Part of a small language model's weights.
Size: 8 layers, MLP 768 tanh GELU, vocabulary 958, 3.85M parameters.
Architecture: LayerNorm before each block, learned positions, tied embeddings.
Training: a variant of Muon for these matrices, 107M tokens, 6632 steps.
MLP neurons of a small language model. Each row is named by its layer, matrix (up: input weights) and neuron, and shows model dimensions 0-127. Each number is 128 + 32 x the weight over its row's rms, rounded and kept within 0 to 255. Numbers have three digits each.
A block is one neuron, or neurons of one layer that tend to fire together. Before each block is what it responds to, as a language model described it from the Wikipedia text at the highest values.

Word-initial fragment tokens
L3.up27:131137185112177124121123112144159119112104207117090185129115106145142106187128076117110097147160120159127091177085121072153115089135145121138115131195134120094154079096137106093169115137093144141120105081095127118134101096117151099174130109207126157088127118121104161136087153084180146126162105078116130122136171175171160154123116101064098081188126072110149117067093154123136083203131
L3.up53:109107128140089101190128158166171119190087135115094148179113091148114176103141108099189115184077155115110095125139080073137125112131149083113198111170119119154132153105139123102172076147079110153195142148138117105132125110163099114181113164098141145171157133122080159134136153133085177131114061154054146125045127144141105109141144081111149090140166149131092097123108193110128113168129
L3.up135:107120174144058117178106123138181136166134138163074168184151138142114132062123133045144144122156144133141094068173120132123097152111153142097071101187105148135131171075112073095146045101083167073114093147177194148193151101123114172184077116131114168160128149167125192166118140166142093102145176172139142091113116095128157091109097186150106125148158050167148062132082131129134125082116
L3.up158:137111116178132105162107124145190138092095218082130162155179109176121129099071125131160119133087155147045122135113048149087145125144108086131096115183077169127026110104120101133142132100136144130136174096178109129098147141151176113208103186104090113123129115148183137123157158115134143117149084124138111164142105133167120160193122103147128184150128149146140160121095085098145116141135
L3.up264:108122119117156107136142152128083089132108178122147147092164142088078106101139179083188094136108144136174155217098115139122114101112144181131146106090080142106119151125113142111127115106142162132095162159112140131149133093154153096132139146145192170123096095145188159166119094130225146177121132106064151134137144097105138142119153080096176148105123077145188061066126155113091152123090
L3.up267:109124176167118132153130112146142143083126178100152120150106091094108147109112111137097198164160069163102111201080119080159152127127136112108137064136089177089131134140163068203140111163166110183132145120132152090113168083165133105139124153147153122141107090144099120152116111136205096146111080164148143146108105177107154157099117145113115094104097067191126160176092154147155152140093
L3.up268:082100129095169173113086096145144159133104162092154131180142097121116195105167119132120078158121146086151182139189085077042072163106164146085144190178141160144157110150121096136107152105109069145086162124177134142102148137159131102159109108105128140190196116148151094148084092105171114171139091166109067142148169099085124154113144174183114163079092115089143174090116096103133108146184
L3.up316:124134107165107164125132119127151136166186125145158133089129096089134114154082098127078131124122149203187183088128117109156127103094104035103116096113184102184105178141057091132181158103108147116105090162143123098143126167112122157089103079145198153113133184103112079125140136174147052126119077169126100124096150099153081182125101167122157141150134153103120139140089186113127108125148
L3.up366:158160105100124144090163142130044153161085091087115113184071086159114123132083148102131103104132155122095112161073133077096086129124162094092185141056125116071071140130132150129166134100162143088161165121175116129062179126187090173134122154092092093162179117171116132127080130091146112154162132164147103137124092175095182162133123116125063128139080168116100154140126116167100189089154
L3.up371:094139125105116156112197154168116192115076168103103131127105123053121172119110107113138124109111165132141107130085165078179107090144073121086124078069145143089150106128129150212109147174149136117160120156152147134209135118151128169107147120145110077116127122150107126197083114143156157129183046129093115104059175153141054092119190116102158113130165078110090181134094192165106140116125
L3.up380:103072120160132188094138121073115129136093109121089149127115187130185122039105163143036134053119172110082139124128109103102139103129184164117157118175194088102127162125123131081085133145115106146117151180120191078150135109137136131157088199143195184164171125113142172121099143091169143129128136127070088139074151168118146125050137127152094167152134166184074130162186160175084146172146
L3.up419:060124055150176146087117152134162203155137154153122141190079076174069183152130118093119127112126194125137156130139091052184139056115151110147103106130084124066159114085148148079167071082102126125101154164173086085110141102134158147092115143137160151102099115129132139125117152090171098112115156147166089148167135090106124132097098137100140066175202120137103137112091139146153152075187
L3.up493:156108160066178136104113084181148134099092097161134116140097151213103150095071104095136135189146080118138133159126162090128119076088141164151218140147103139081082145104184136096117114140174136119128137065075163135101143133077124166145114190176111136109098094111173090094078103165143178115099072069108129121146173124106191134152131066136162155138088201090158117069137157099129128153095
L3.up584:104143124080148164104134182175141103133133130104110191117172157118044179106104110115081093071100066124108171151067166098121160163127150128152113098159079100092103145136100122184177133152143144145134158142092113089123141141143118128107192125126150129114094143096105122100133119109158082157086130234085157136132102168093164122135139131141158032196112111114135135117139164182147156123142
L3.up587:160069141087136176096131096120160165179108101191133139127107143152180119125140098118140171175144161133116132100146140149144165130144154076144116139136127139095087107158072155104164118111137134186147143139113093190118144105070144179109118121090157060153161076102179152140124104102179113081132084129129152157183140087157161146111131188142114053125087094115186173084142158139148185096141
L3.up711:100081106147142092137108211143147151177097127176091115087087131166115165068085126198113091106142180108119128119155072123104108145080158111195134133112126180098130101126157120150097089142108123135124122074198139107126153178158136082077064156129170113126120105051086171114077104133200111100173134143113077110150104114150131056108152216090148100109138098122117103117155111176147127165130

Word-initial prefix fragments
L3.up60:149204165145131153110086131129147116167121125136149153064138103137126148136111140164133092149170125126086146169089069146097127168054116140071142107133071152134129084103147112097116122054125119139146124147175080101095086147161102181173137148094138103125095162136123129099132098142106101140131120129054128096117147138100155091127144091145115106080113183148084096134147095143165184170090
L3.up85:191132110132083127130185113132184111083147128134100140182138127160108042137120161118119081143117108099111137107085090129157118088076159155075074127081113139163100099147106152139122121125127121093139146166147101142118069141114075076122103089126129132127148147191106040146080117074160078117116088099174172146183097187161151146125166138108120170132117141108139162160132141090046153073158
L3.up166:118157075102127173054091125142160156095136109093122117169157151146079135096112150153091159144156163125110225142123170127133158104105119104144194131105136184121129176107137125183170135186139146126143078150148101101073166130170105105096097114102094131106136153128153077137154122075134166086118163111091117083112139083136114092117122160113093122103126129141122110104139141117144128170185
L3.up168:162115083126161137101112133091184085161151131144136114142083178132156172089106115136096166135166119167175094114096149099134169161112140068148096147080135202124128168110130121128095147206114112106140117118137137128150129111147129173098140123161110189118151105077120085127090123113123159109197123130132156178129104183085123112082095142116106145198117140063058144140179138137135053092172
L3.up314:128143172096077149086122128132077131137141167120115212122114177213123127134139101088107097085164099083059154148135142115169097088084108125052154086141142119153122172082129134143101154180120135063120170109048125172105094125122138138194113126114137116139122125160114142140126079065103116145142130157161165138114106134114139114106157139105188117138107162128067133114113038140103094149192
L3.up317:056171190123058086169150123117134094119111184155075180151084132186149139142081087155147136082077178174080169107123168164084124111143156098095170143098121130111075108143152173162108076152140102144174160106173097143112101102066143154131166138143121156107152096139152167105154154130193126089146134179116130123114122178125135102081104168149096122203124184136168099077120116151108119164125
L3.up430:160130125118144182107097083087149155132174127109139144172124131125107156069197065125130117119134063098122155155114128124135119086124122106121190092136121118146122171107117163200137168179137150068183116122114135139097142103192144121202205124105127173155111131120127089081074111139072125126138140135097131181105206109153108119123078153135066175130149093054098118151095123137123142106164
L3.up466:128145085112140075089158121152102167143150152077133084113127132067134174152100180123027152156182067122164094128071124071142184064140133149173173116114147144148148199110122139210140111120182107106160141114121146122120095113138114100125116103210139137119174127112107151121163071118156128064135130136116176109083206078085091128103109108128130105159104130129128136114137136123124129112137
L3.up484:124129141157153140129073167136122134152154111105102121128128132162133166122080067137103141098119126134123153150177098070132109118153113174170162117067140140159122147095128179164095142124180078125107151184121107144160129137213160133202111128097047113135124125088111187163152129202142078141088138080094156167136106075161094073114195200184163176126079148092120156114055106133148145098132
L3.up500:176133176118158054120158105122193166171110158136145177161159170129114110125034144176127117183105078135072145174124120114132098142088099080094177128146102125136157162162113157177125120135142157091154138103122117135143122172091111156112121185099147174162138144103041112104117052123142091106164118118126176096086116088131136113056168127137103140132128114143128127138143102108152148150109
L3.up527:116170142111152036120137140146070127104091149160119128160124155114129136082131106171088131118167202065117173145133040130085171107091168135139119121140133145127128113124163142129152169167117156107170139091060139129142104153160179098151129101089089115110102167100143163193130057123134134168127165120146160067152115102205155049132092110107104145156090166180092109053134141090116120136097
L3.up533:088134126123107075096122154078126089143203132183156185140107142142081146137117135090123093059105086078101162168150111183153183164194070142104133083066129155159093131063095156091080122146149069176114138143149140091126169142126115128137103115086128125116123123096070155149154140185119117104124064147131160139147104122114111135145102175124222148119137144106071086100124096151122151102123
L3.up543:155089165166148162129115092140097119169097166148108100097115154107130193111130101139096128102084156145099204164136140078119110046163132064164079154076153102081153099113084130148105133167124110075130130129109102116109175144152147093130094081135084157128142114208185177125139127163197175135153169096112140163089118100140144148117108060091124184121112131159126107113131162129077153127192
L3.up678:132126093183100136129122084106076160107168112040098103186147149141102093172051125149061196138143105126125129134105151078105112138095128153086108116124145155144117206190114172062169104117157089121144138134085105162101103150115097113130126100163075138090177081103142136159161124175080139150123132131134185152151169076133097115119143156155125165107084150153183135056145155134092168116147
L3.up719:137131117138157079098132165106106106115129173123173142132180142129126121117124137095152133183189149118110139149167163065147113101114155115133171080189124201134084107105161171152141157151074086087112149112125169142092166083170191154082158126185065116130137147141100165138139152131179123147214141188109134122132200148171189084103127136080082147236159096084123122153129052153114091128124
L3.up750:143157105104148128178152200153100138136085126129116122085162089198163122123172138141134064165158128099096151178114087172189131072152138123119137112137163166121161117121061116139137143082102126133161133103146125158143084109176150155135158110181155140131162133154116078135059089087141128181104106154145147108192104124106162036169112101127181081174132102110109139126059168126073099100160

Word-completing suffix pieces
L5.up201:100146124147097162145131055106175088147105113115168117121173105107123146087119056099132081106095180127172117127081053115207147157212116139147111124145098101157133187135139136177100159171132154098138140082121139036058125120150117135150106127154183152110099143151094102099140106133194146169141155168154119140140105109105122076108128102080144121161098088174119103148130117183173121106108
L5.up206:152172064124097103131160152100154114070145144139141112168119139099160154172124114109181150136139127192160118126061173068108057127119154144131146141113123159183134118147096175117147138112150099161184154119140099121171141128091065051129123129138092097127121183084156140107119082053189162113144130098175157044067128112127143185113133114154111136162113114167068115093111128092153123126094
L5.up330:100181132086094159181144116121134162125092150140098127152154087127131172067058103140130059127195131112108090173082120081166152128179164140174068128172139134120117138122135147116119159089117131154149139112107119139158165146140100081132092093076124110105119150095109123103126140083120170200091071154103128189126128084172166167130131148133162116179077110154147136091113048124119116042122
L5.up483:111166160117118115176094148178152109091130161073120133089157110095163113052125159146142091141088054159104146144114145151137143132081111169164134137171130145086101147100099091180082201157138159169143172088131126143137180148158122115069150099126113144137133163070090128069097142081122145120163158148115131128133173098133101120109090154131155134192113020149140113119124179142127119143082

Short word and word-start pieces
L4.up652:119132077149111176090186053170133082145166138191139107151067100085114201076103141129065115119126090115119139132167122085139097147151138109113167091149146119055120125053118044154142129131097155111082178089142115127153084085130134129112163172111126133149115099134140119119143141092136111163103134130128113135152094201122145111150156137098134131167168079161130117150169127135120111066155

Mid-word fragments after an initial letter
L5.up500:120187165153087126124128116114162147179101089098118122123131130112174116091130155109102112196072113067128154118113104097110129152149132107155101128128104131132118137067142117142106142167093121108096090179143150126159145080163105140101142099139111114190139156118120180126071134100121129137121140151161150065049083138116211077151088155157166117097139114087140075094166153029136104158188
L5.up557:090157097126088140161101112095109150118140088130129110137137144117130105135082172078095084172125082099105084115090159197159137152179066183113059087198133087147117156105086142169101155170119144139120047147148176104089136125137171117117128177058167138137174133118124116164088118156097132107124169095090157104085081131207108117156132112130121151141175160090134123113162093123124172133144
L5.up712:133142140154128168152111114150165139152119146169115070086158110123150123102097134110112146151124118143188115072126093079152088096102113193157142120143128193173122140089077116098218132124027170117112240141147121143190101087127125162151119084125110150104193127167115169132135191124128132132087130149123102123116072119102161140157130136182073118088105124148147176154122081146121132106101
L5.up716:082135239125139182128145102091183168161108166157158074110114103094042129135120121086083134105099193118163092111136104093150131170050152114108106129090133102101119155146044109150106093106069157088173172133114129121071117113142141130132131154146170161118128058232079086150146119160111120132094171135097069149131092169184153099139112128145137144059157183105127128147111177150107133112123

Word-initial prefix fragments
L5.up82:131182161094115123119124175105110136128145134175092149137143075122130092176158142040079147124140131147120152163121131157120106142157120107165098116112112105183126098113123097151103195125129097202129189078163073082111115119141081200119106118176073116157117134128152094136124083135168149142152164107141134114066170128151123079121123158089144147127104174133132145049107094122038166102128
L5.up127:094090131178100094110123159085139088116124190132118124091217139122142113151189150129141125169170134132111063147074087059118175121090149147177087071098148118168065128162058103124156131102102135155133072092170086079105145157076124105064159119161104154155136087145087073079151095116132117118139115119147090194097072148140176083158104177146166137138177175105088136102152139153147122176160
L5.up370:174207162157115117098114144112152092138223164103179152113165115104127086108114130084171132188167138099124133055105095098099148117136127130135128063163140119116100137106062115125096116134144106163085099150147069116147148106163145125114119171112103142172109089102092057130148138154209071138143145062116188138113134103152142118139128129116123156094114152088120088074137104181076139077100
L5.up672:148142189159112153109105116115124145151135037113111154148135086162183160106155148109140167119169105185150085134104085087098149146139145141094137079094139131075092122137115114076178101192094117147136119121214065094114128161103200095137139133093144125138080148115146202120103121090122153087133130084158128173073202135102073128109194150161154173119186116141113101177102098076088157116139

Word-final derivational suffixes
L3.up25:049105213086140137099152138126119076195130193123116092156123179135191115124133170113123132101113152135111190138083136113115137113163116100055162087116117110109103143124122211136101143101171151122106097158074158111139102170037142191133128094140057143113120079132146107145118097109112105168112140119130088141121110116114174159113122111170135134097138108095097116076134115078145139105158
L3.up29:119116047188140104103168126105164063139158138124134173173136053150087112081112132143136074094114065147157140140139120127133063145119153106094088151147139133107222154116075117165150134091143141161083151120181120160125098160157113151122104098173091128154149141123115178122097077094116113083120117050158134209120143104149140187157160180174095117129095125131123084131159162130140120074152
L3.up34:048165092127127101100080212123133165123100134077133103097109094142131119110166138193142089114186182154139185128172117098105194133152090147086102111127164197140114106110109131219073148121134101104101113130122130141145060122157153129167095117137112165118128120112120090212146085117204123107093110142107144072091109160140106125141082163116117144195109179111144149109146143148107056077120
L3.up79:149129093117087078154133129140161132129137132135113149125105180152089086084106057154123123093161186077123145172127141107056119153139113160130090084142173150183099142097191167127174127154114122064109043187168143120110059173140142119164085069108181185122143171135093122122088166162085108173175046129118137130105077083174143126107160144113124113130176136189113118153098177087108173145146
L3.up142:135138160123128137128141192119154119102110162165119141106080112125132168187114086133164070098086090106128169111132125137070124134123101099111135099133171157134184178137093190115059114103175122111095123156184186151131098132119115139150132056089118164076110129140159208146103089120139181146108115160089165075175056125095146173126068115098176156167096108123101105119147097145148156105081
L3.up212:145120084112132092087109174121159098165145144120165159138121061059078055094104079130094152061154121128096140133052181114081121076119126133151158099140168185125110157191077113202070111165167110142121153126195108118163095150137165110137132132117129097131178082129140144151171145119155126104083067125128129109134128126117144172147092119140128142174104152147155182147122154120139053097121
L3.up237:128105122133200126112129107110146116117119155128100120161130083121109138115187098148195177154124149172067116194161104056077187121161125145152088192097183068151130116095099106102119103129197160121155160109176124169093113165150109098158108072095141150075137160140094117045062111129092113110070139139114128135178068103180120127121144112125097163144098138120093127092098162104166119170142
L3.up288:100116149105116123130141174151135117154118121096122169147106129168042087166069078107107114050118139080147111192090105113117117159123115138109126098101178146138096143075126138165117161143200161131036157089054148088117108110139167134167083097163172137126167135077109129176172105190124131133097134114177159119124125127165142108147179114200075103181157187141105168103121136195075084087156
L3.up385:134164066118125074054108152173069098076153124140128160120138103103131138124117093200093116110138109180123138126122139095148117146174126124066141112154136117094177119145071176168136120128128170110117202096084091121154161184174157165087101194140115166105132111083155122149136077175201128091157090089079129135080135116136164165106139148157127139154116116150095089088083180142152168118103
L3.up395:039155116101032072165189078176095117101169133119114178149106148140054098187146102118192133118126120143121118140091138157124159104202154180137131119113169136094118081120148155138121154103116155104117057087144137089171245131103133124179109125131146184166066138183089125113125096136132091137094118108137168189132126130116064130178139161076175116136129155099165186118152143150114120116174
L3.up422:132122086120137147109136151132101115117094142187100090162146136133099141175083113147160077143124146116112156176155116107081136103098145148109136176178123102045138159087125089128098146252091182113099098060132171172155140106124114101126135109142096162143088146139094150151107135105127134164101156124143139159097034093091051130175106085139103108076105128146121135125085118129099131115087
L3.up552:099146168101061163121145118102156122080144151152145181148176127074150147151155124137119083079080095199165109119103106076155098146083113104128092135133065143091074127101093108151161164139158157106093135124094178131126138205128164074088163111178122127117114086199060134138170116128077147121112090133128136157109137098107107128172103150109177127179135124124154167134136163146114172156140
L3.up639:132142102071099142091138163106148149213105150142112152144090102132097148075083134142181131142106128167136140154114135136122158167127058140115126155103065157152167142154119153075147178128166131132105118129118090179108131147140113070202135136155101138172071118117089197063154100097158132142119075168139165094118114152122079163094111115121191127147178132153121167096097124129126167077094
L3.up642:111126142165130160108089203064147137148152162174168117128168097076103082136157179133123103076126112148142151148135159089109150109155084108103114114065187122039156101114122131143097139140104147164128170121091113137109140158116162168127126110140152170197133104156172083099111177144145096148135201100176114088146150119135081149121124142165114095101130146178086193078165184089092115037138
L3.up680:177119073097092121131131170098139151066129090157098135123111122112089107168074111175121130115108127173146122140120091095173151101155128079107105159131158101160146089069129190177052134179137174217133209073149124150088142169128129127142122117179110122144114109144119158143151077126133154122060079166145168107147074133138122134141104092143142155139211136116101113100130161116143092000187
L3.up709:122149087153062079111122178105135115076100125156199148174146115130114159126102059149151100177104170099142128119159095089112146102159157177091119127175152154082095135093111185125059130124126096120143103054168171079104101119147139095086171167145123102161126121173136115155146142115145102087130105184101137122144106196137109093170156105192156190168151071136107126125101134107079133136128

Predictable word-initial fragments
L4.up489:109109113112134159099087155137103078098126113156210169189160136143146080143126044100089120168130089120154172160131095147183112142132165174130105070097101106108136149050099138129137165151125109143137136152112115129102111082133109127178120103092089105182161142146130122112141083158098174119144105057144103160181152110112189119143118137175152216165123159116112118049109084123102142118137